Weights of a small transformer language model.
Size: 13 layers, width 320, 5 heads of 64, MLP 1280 squared ReLU, vocabulary 8192, 18.6M parameters.
Architecture: RMSNorm before each block, tied embeddings.
MLP neurons of a small language model. Each row is named by its layer, matrix (down: output weights) and neuron, and shows model dimensions 64-159. Each number is 200 + 30 x the weight over its row's rms, rounded and kept within 0 to 999.
After each neuron's rows, "fires before" lists the tokens most often just after its 100 highest values on Wikipedia text that the model never trained on. A number after a token or word is its count.

L9.down385,228,212,195,184,223,176,179,180,228,207,277,209,183,228,248,212,199,181,184,212,205,210,232,178,194,232,184,187,184,222,193,155,197,202,192,235,217,199,252,221,151,234,206,163,244,194,204,194,216,214,171,164,222,222,199,233,249,254,191,192,213,226,176,161,192,254,201,196,237,220,222,196,205,233,195,265,185,215,224,219,191,167,153,216,140,242,198,248,175,166,144,200,170,254,171,186
fires before: "ed" 24, "e" 13, "es" 7, "ing" 7, "'" 5

L2.down570,217,186,179,172,258,143,183,232,184,184,201,199,239,171,172,203,204,178,226,228,226,167,237,184,181,168,248,189,202,228,234,265,272,151,243,193,191,206,204,172,229,221,201,158,181,212,224,190,211,232,180,222,160,176,208,192,180,206,176,157,234,221,200,257,243,212,175,208,236,176,228,255,206,171,143,248,253,261,225,192,186,163,131,171,136,207,201,174,198,167,193,200,214,189,187,233
fires before: "|" 48, " " 5, " a" 4, " in" 4

L5.down327,187,261,202,227,205,133,206,161,193,187,198,268,196,160,243,207,231,171,218,174,204,227,125,198,148,164,215,229,172,193,187,179,189,154,245,219,240,191,208,234,199,196,226,185,146,224,204,148,177,141,180,245,189,143,204,179,238,218,238,200,190,179,254,202,175,179,165,237,177,167,239,208,193,211,211,166,250,194,165,178,115,158,248,180,261,171,217,177,170,171,191,188,274,203,244,241
fires before: " " 49, ":" 11, " |" 8

L2.down1126,239,243,230,213,162,177,171,189,248,240,169,234,164,157,175,192,169,161,236,215,180,174,200,196,192,148,166,223,128,172,216,236,238,231,261,243,236,141,210,176,213,177,210,122,180,255,200,223,232,229,204,205,196,199,171,167,213,203,203,185,191,163,191,220,205,208,225,220,222,200,266,208,180,171,214,234,205,197,222,193,118,198,157,193,193,225,181,202,233,170,232,236,227,204,185,211
fires before: "|" 86, "\n" 4

L9.down916,202,171,264,173,241,243,226,252,212,237,197,188,227,203,224,172,155,201,196,195,178,168,220,240,216,250,185,193,124,204,195,196,210,218,173,204,196,228,262,201,163,200,182,179,212,250,234,176,240,179,168,218,207,207,226,190,178,177,239,222,214,195,189,224,227,167,188,233,200,205,227,170,237,243,188,205,172,222,199,182,226,182,238,157,158,223,201,181,224,229,199,186,191,174,206,201
fires before: "9" 27, "1" 24, "6" 17, "7" 5, "0" 5

L8.down598,193,197,216,177,180,163,225,189,157,210,238,163,200,193,219,210,205,202,244,201,170,188,178,224,115,177,180,170,165,222,193,223,154,245,162,192,237,219,176,236,209,161,133,218,160,184,210,186,218,184,194,153,229,198,216,226,204,146,169,217,178,211,261,210,231,198,205,261,222,196,217,246,236,174,189,174,175,209,221,235,224,118,217,218,215,177,198,203,223,203,205,211,214,201,194,161
fires before: "0" 32, "1" 20, "." 6, "8" 5

L8.down1189,186,235,170,243,185,207,252,223,189,209,222,193,198,192,198,192,190,183,230,196,170,211,290,187,199,205,220,203,235,210,194,204,189,247,215,173,204,214,233,200,171,233,188,191,296,186,211,261,181,218,168,221,202,192,215,212,246,215,185,251,207,193,232,151,158,249,198,212,160,212,229,146,158,229,211,152,211,248,179,198,182,124,180,229,144,215,241,208,209,199,225,224,199,184,158,136
fires before: "2" 50, "1" 17, "-" 17

L8.down359,220,302,181,190,200,231,208,220,190,212,189,180,187,140,210,225,181,144,179,172,171,195,273,170,188,202,219,193,234,219,228,181,180,235,162,163,202,199,184,174,214,216,134,161,227,232,229,204,210,188,194,209,177,207,167,235,216,219,211,206,170,176,162,205,201,137,252,175,129,186,204,179,218,244,226,235,173,181,169,148,217,210,250,229,162,249,169,172,170,221,170,224,185,194,184,156
fires before: " " 52, " |" 8, "1" 4

L2.down247,206,224,153,179,176,201,202,190,238,229,177,178,233,222,214,220,206,230,224,186,270,179,212,245,135,222,185,158,169,224,183,124,218,156,168,236,183,194,206,260,214,156,219,207,159,314,191,156,224,235,169,220,189,221,204,234,162,207,242,136,236,198,194,224,226,201,220,164,231,173,145,215,202,203,173,214,190,200,180,245,168,213,218,205,185,227,197,105,187,204,229,243,211,220,193,234
fires before: "6" 18, "0" 17, "2" 10, "4" 10, "3" 9, "5" 9

L2.down1101,207,235,177,119,183,174,183,216,144,206,171,170,220,221,234,205,170,237,214,211,172,182,191,195,186,185,199,192,144,213,277,182,237,164,173,258,184,141,233,215,167,187,208,221,242,228,227,184,125,210,176,182,183,207,197,203,268,182,211,214,223,221,211,219,185,208,230,145,263,197,179,204,172,134,193,272,212,208,167,212,184,195,235,158,236,235,187,206,234,235,223,218,197,216,232,224
fires before: "0" 28, "1" 17, "4" 12, "6" 11, "5" 11, "2" 11

L9.down732,222,156,213,199,201,200,191,176,184,248,208,297,215,244,189,201,231,245,206,139,210,168,146,210,261,165,256,203,204,157,230,153,215,193,175,228,186,269,155,249,227,215,148,142,238,213,228,194,174,185,201,188,190,281,139,211,170,192,256,240,253,242,215,197,139,198,172,218,155,167,221,182,245,211,261,225,184,150,171,212,183,171,219,187,179,201,181,216,213,178,251,213,172,222,197,188
fires before: " |" 50, "\n" 11, " " 7

L8.down679,190,234,165,224,158,194,224,143,166,164,203,222,168,195,167,195,180,193,152,240,226,182,208,170,233,140,202,208,190,196,186,214,151,193,178,156,208,188,238,170,219,224,199,106,225,255,187,212,220,218,234,177,178,239,214,155,157,188,206,226,152,166,197,249,212,198,231,219,182,235,191,183,176,141,179,193,220,147,218,233,173,226,203,223,160,209,185,196,184,176,217,195,234,163,227,243
fires before: " |" 37, ")" 21, "," 10, "." 8, ")," 7, "\n" 6

L9.down298,187,183,198,161,160,201,199,239,197,255,185,222,230,190,218,213,203,196,240,236,175,194,189,226,254,202,160,244,186,224,116,199,228,164,148,265,182,198,167,212,192,211,220,176,175,192,167,218,235,204,169,198,202,188,172,228,208,200,200,195,208,197,141,152,245,188,249,166,236,183,247,138,199,192,166,197,184,222,221,140,179,195,211,177,207,169,244,202,212,183,209,182,177,171,172,203
fires before: "7" 31, "8" 22, "1" 13, "5" 12, "6" 11

L9.down450,226,124,273,219,197,212,222,214,190,227,241,198,201,237,159,211,221,233,188,199,183,176,198,185,230,173,135,186,167,184,239,181,233,200,184,177,196,194,169,193,214,244,188,155,259,194,230,183,196,257,190,136,184,187,245,202,234,219,232,150,236,136,165,197,223,145,215,193,192,195,207,180,230,179,169,190,166,200,180,203,173,190,221,126,199,195,158,219,197,204,151,156,163,140,170,197
fires before: "7" 16, "0" 12, "6" 10, "8" 9, "5" 8, "1" 7

L5.down262,188,229,187,222,171,192,162,255,198,174,198,194,170,168,213,173,140,212,180,175,249,177,144,219,238,147,241,191,188,222,218,187,257,180,201,209,190,240,221,217,148,161,200,178,157,239,192,228,238,183,165,163,220,172,199,163,264,228,185,182,190,171,172,218,209,166,165,245,239,246,226,180,161,204,160,183,201,234,138,179,202,193,213,214,237,233,177,194,179,165,231,193,232,156,180,175
fires before: "\n" 89

L2.down725,242,181,112,166,168,197,189,176,205,205,186,165,179,208,229,227,231,220,154,248,248,197,172,257,179,220,197,216,194,235,240,198,214,202,183,222,207,187,230,251,142,189,200,195,195,228,190,183,155,186,197,236,244,286,167,178,203,226,199,174,226,198,213,207,234,188,186,220,223,162,205,213,195,237,244,276,219,216,224,199,236,197,208,204,235,200,191,166,225,184,228,201,221,214,191,262
fires before: "9" 28, "0" 25, "8" 11, "7" 10, "5" 8, "1" 7

L8.down1024,225,176,178,220,166,147,211,186,186,169,186,234,156,257,225,174,197,159,178,254,172,174,188,212,181,136,191,218,179,239,215,172,245,221,245,190,191,223,226,149,221,153,205,208,232,224,208,206,202,200,199,200,212,253,190,232,177,225,187,187,206,237,183,224,215,167,217,209,243,188,246,244,217,206,217,194,195,171,163,218,200,231,140,231,222,173,167,250,212,229,172,186,194,176,217,230
fires before: "\n" 37, "To" 6, "The" 5, "Q" 4, "==" 4

L2.down261,204,247,204,210,217,183,217,223,204,191,210,235,237,150,221,161,233,184,254,199,218,195,149,230,142,111,210,214,227,183,274,196,230,133,224,198,212,198,200,185,222,160,159,182,219,253,201,197,174,208,238,179,164,241,219,215,195,179,231,184,236,199,240,182,144,215,157,191,171,201,193,196,190,180,204,210,137,176,169,171,185,222,196,266,183,269,201,205,206,174,202,215,273,213,220,205
fires before: "\n" 43, " |" 21, " " 5, "}" 4

L9.down668,164,185,216,245,210,169,227,240,215,162,192,209,215,160,191,216,221,202,246,189,191,247,227,201,210,256,181,158,211,172,203,262,160,207,214,249,204,141,169,203,229,210,209,194,246,218,238,206,168,189,186,209,221,198,174,231,163,239,193,171,195,217,207,199,160,154,206,208,172,190,229,262,186,214,200,155,221,230,210,238,137,210,196,206,220,214,118,168,220,183,178,230,199,210,196,257
fires before: "0" 16, "7" 16, "1" 14, "8" 10, "6" 10

L9.down493,187,172,139,171,164,174,195,197,199,212,222,170,210,166,225,225,212,136,220,206,206,225,151,253,253,194,180,240,157,233,148,174,220,210,177,226,195,247,230,194,188,190,238,184,164,242,197,203,235,182,190,180,274,208,216,224,192,193,178,183,188,209,215,185,190,170,237,240,216,217,186,195,192,178,162,209,205,186,203,240,188,204,235,213,212,172,181,164,174,178,207,240,208,211,196,225
fires before: "6" 49, "7" 44

L8.down1279,226,168,198,234,200,266,166,191,209,151,213,128,228,173,235,163,212,180,183,171,261,197,163,215,191,222,185,179,227,194,205,211,214,171,175,187,160,156,177,207,173,187,158,163,160,171,202,166,193,198,161,175,208,254,225,218,169,231,280,205,201,190,243,204,194,175,227,244,192,206,199,204,251,189,208,225,187,224,238,185,191,222,195,229,231,168,182,202,190,141,225,204,239,184,189,207
fires before: "1" 20, "2" 16, "3" 10, "5" 4, "7" 4, "4" 4

L8.down1067,174,204,216,154,210,193,234,204,207,199,212,167,186,185,189,178,233,207,198,179,187,222,187,188,178,186,200,167,164,234,168,231,154,227,191,280,199,149,153,173,220,177,182,126,210,173,215,183,166,208,202,159,196,238,150,219,191,216,198,181,193,226,173,151,205,200,197,220,208,189,204,235,199,226,204,204,232,224,200,236,213,170,158,224,244,201,201,210,255,150,239,232,209,197,257,188
fires before: "0" 24, "9" 12, "1" 10, "6" 9, "3" 7

L6.down1266,159,209,248,259,200,208,211,198,266,225,260,178,199,192,164,151,201,185,233,181,229,227,154,153,156,171,187,231,247,228,251,207,142,163,192,161,194,222,214,211,253,149,197,188,179,164,211,218,194,247,181,264,153,233,216,233,186,191,238,174,190,226,213,230,225,208,160,130,145,184,162,150,143,228,212,187,182,166,238,177,201,165,197,209,166,227,213,189,214,173,194,202,173,204,253,271
fires before: "\n" 73, " " 4

L7.down442,179,219,262,200,247,207,263,207,228,189,235,172,196,198,209,163,187,261,207,228,217,175,189,247,210,225,121,108,205,191,138,237,219,159,223,241,172,166,197,188,190,168,170,164,211,174,208,245,173,155,195,265,171,202,249,279,182,194,132,210,164,206,261,211,210,202,187,176,162,211,174,170,177,236,219,190,220,238,160,213,166,187,210,211,196,205,193,190,233,152,220,187,184,253,218,190
fires before: "0" 18, "2" 12, "6" 11, "7" 11

L9.down468,198,143,169,214,215,215,189,171,169,198,184,221,235,213,199,201,203,249,203,181,219,159,184,172,234,155,181,192,155,267,159,164,217,232,132,262,194,188,219,180,194,115,240,224,182,186,189,182,192,237,228,171,211,191,228,199,219,188,184,196,193,205,174,161,201,234,234,199,203,166,129,251,128,174,243,221,185,196,180,228,217,179,169,190,183,178,212,195,236,166,213,198,270,184,205,199
fires before: "0" 78, "1" 11, "2" 4

L8.down664,212,186,209,205,145,175,215,164,188,184,192,186,162,188,200,207,206,188,173,161,275,183,249,155,205,221,195,241,218,191,209,181,214,172,199,253,258,200,237,191,167,176,232,178,234,161,189,191,188,264,169,206,253,218,143,192,204,186,217,215,169,189,206,186,212,252,195,188,170,191,138,192,218,219,178,188,228,238,243,188,184,223,172,191,189,240,162,167,178,183,226,214,197,209,157,220
fires before: "'" 82

L9.down144,219,175,155,250,174,178,166,216,174,233,241,223,157,150,205,238,193,207,204,154,243,179,222,228,188,152,219,211,227,207,248,201,208,205,140,213,213,203,235,195,233,140,210,213,208,273,163,208,240,217,193,202,219,217,169,177,209,196,235,191,239,172,196,209,190,243,200,214,206,210,196,155,144,230,217,257,171,224,122,185,172,196,149,181,222,162,154,164,229,178,186,178,185,202,238,230
fires before: "9" 75, "8" 16, "7" 4

L9.down1205,249,187,188,193,139,192,194,164,217,223,168,183,192,178,194,176,174,179,173,229,278,164,128,242,171,195,159,199,133,258,213,235,196,184,138,245,185,265,172,223,189,152,223,233,187,198,195,166,185,219,180,226,197,205,242,202,153,240,169,198,213,171,208,198,218,146,226,202,199,248,236,176,205,215,205,191,192,191,131,207,152,159,200,175,183,176,217,204,231,218,235,273,251,171,225,193
fires before: "1" 56, "0" 17, "2" 7, "4" 5, "8" 4, "6" 4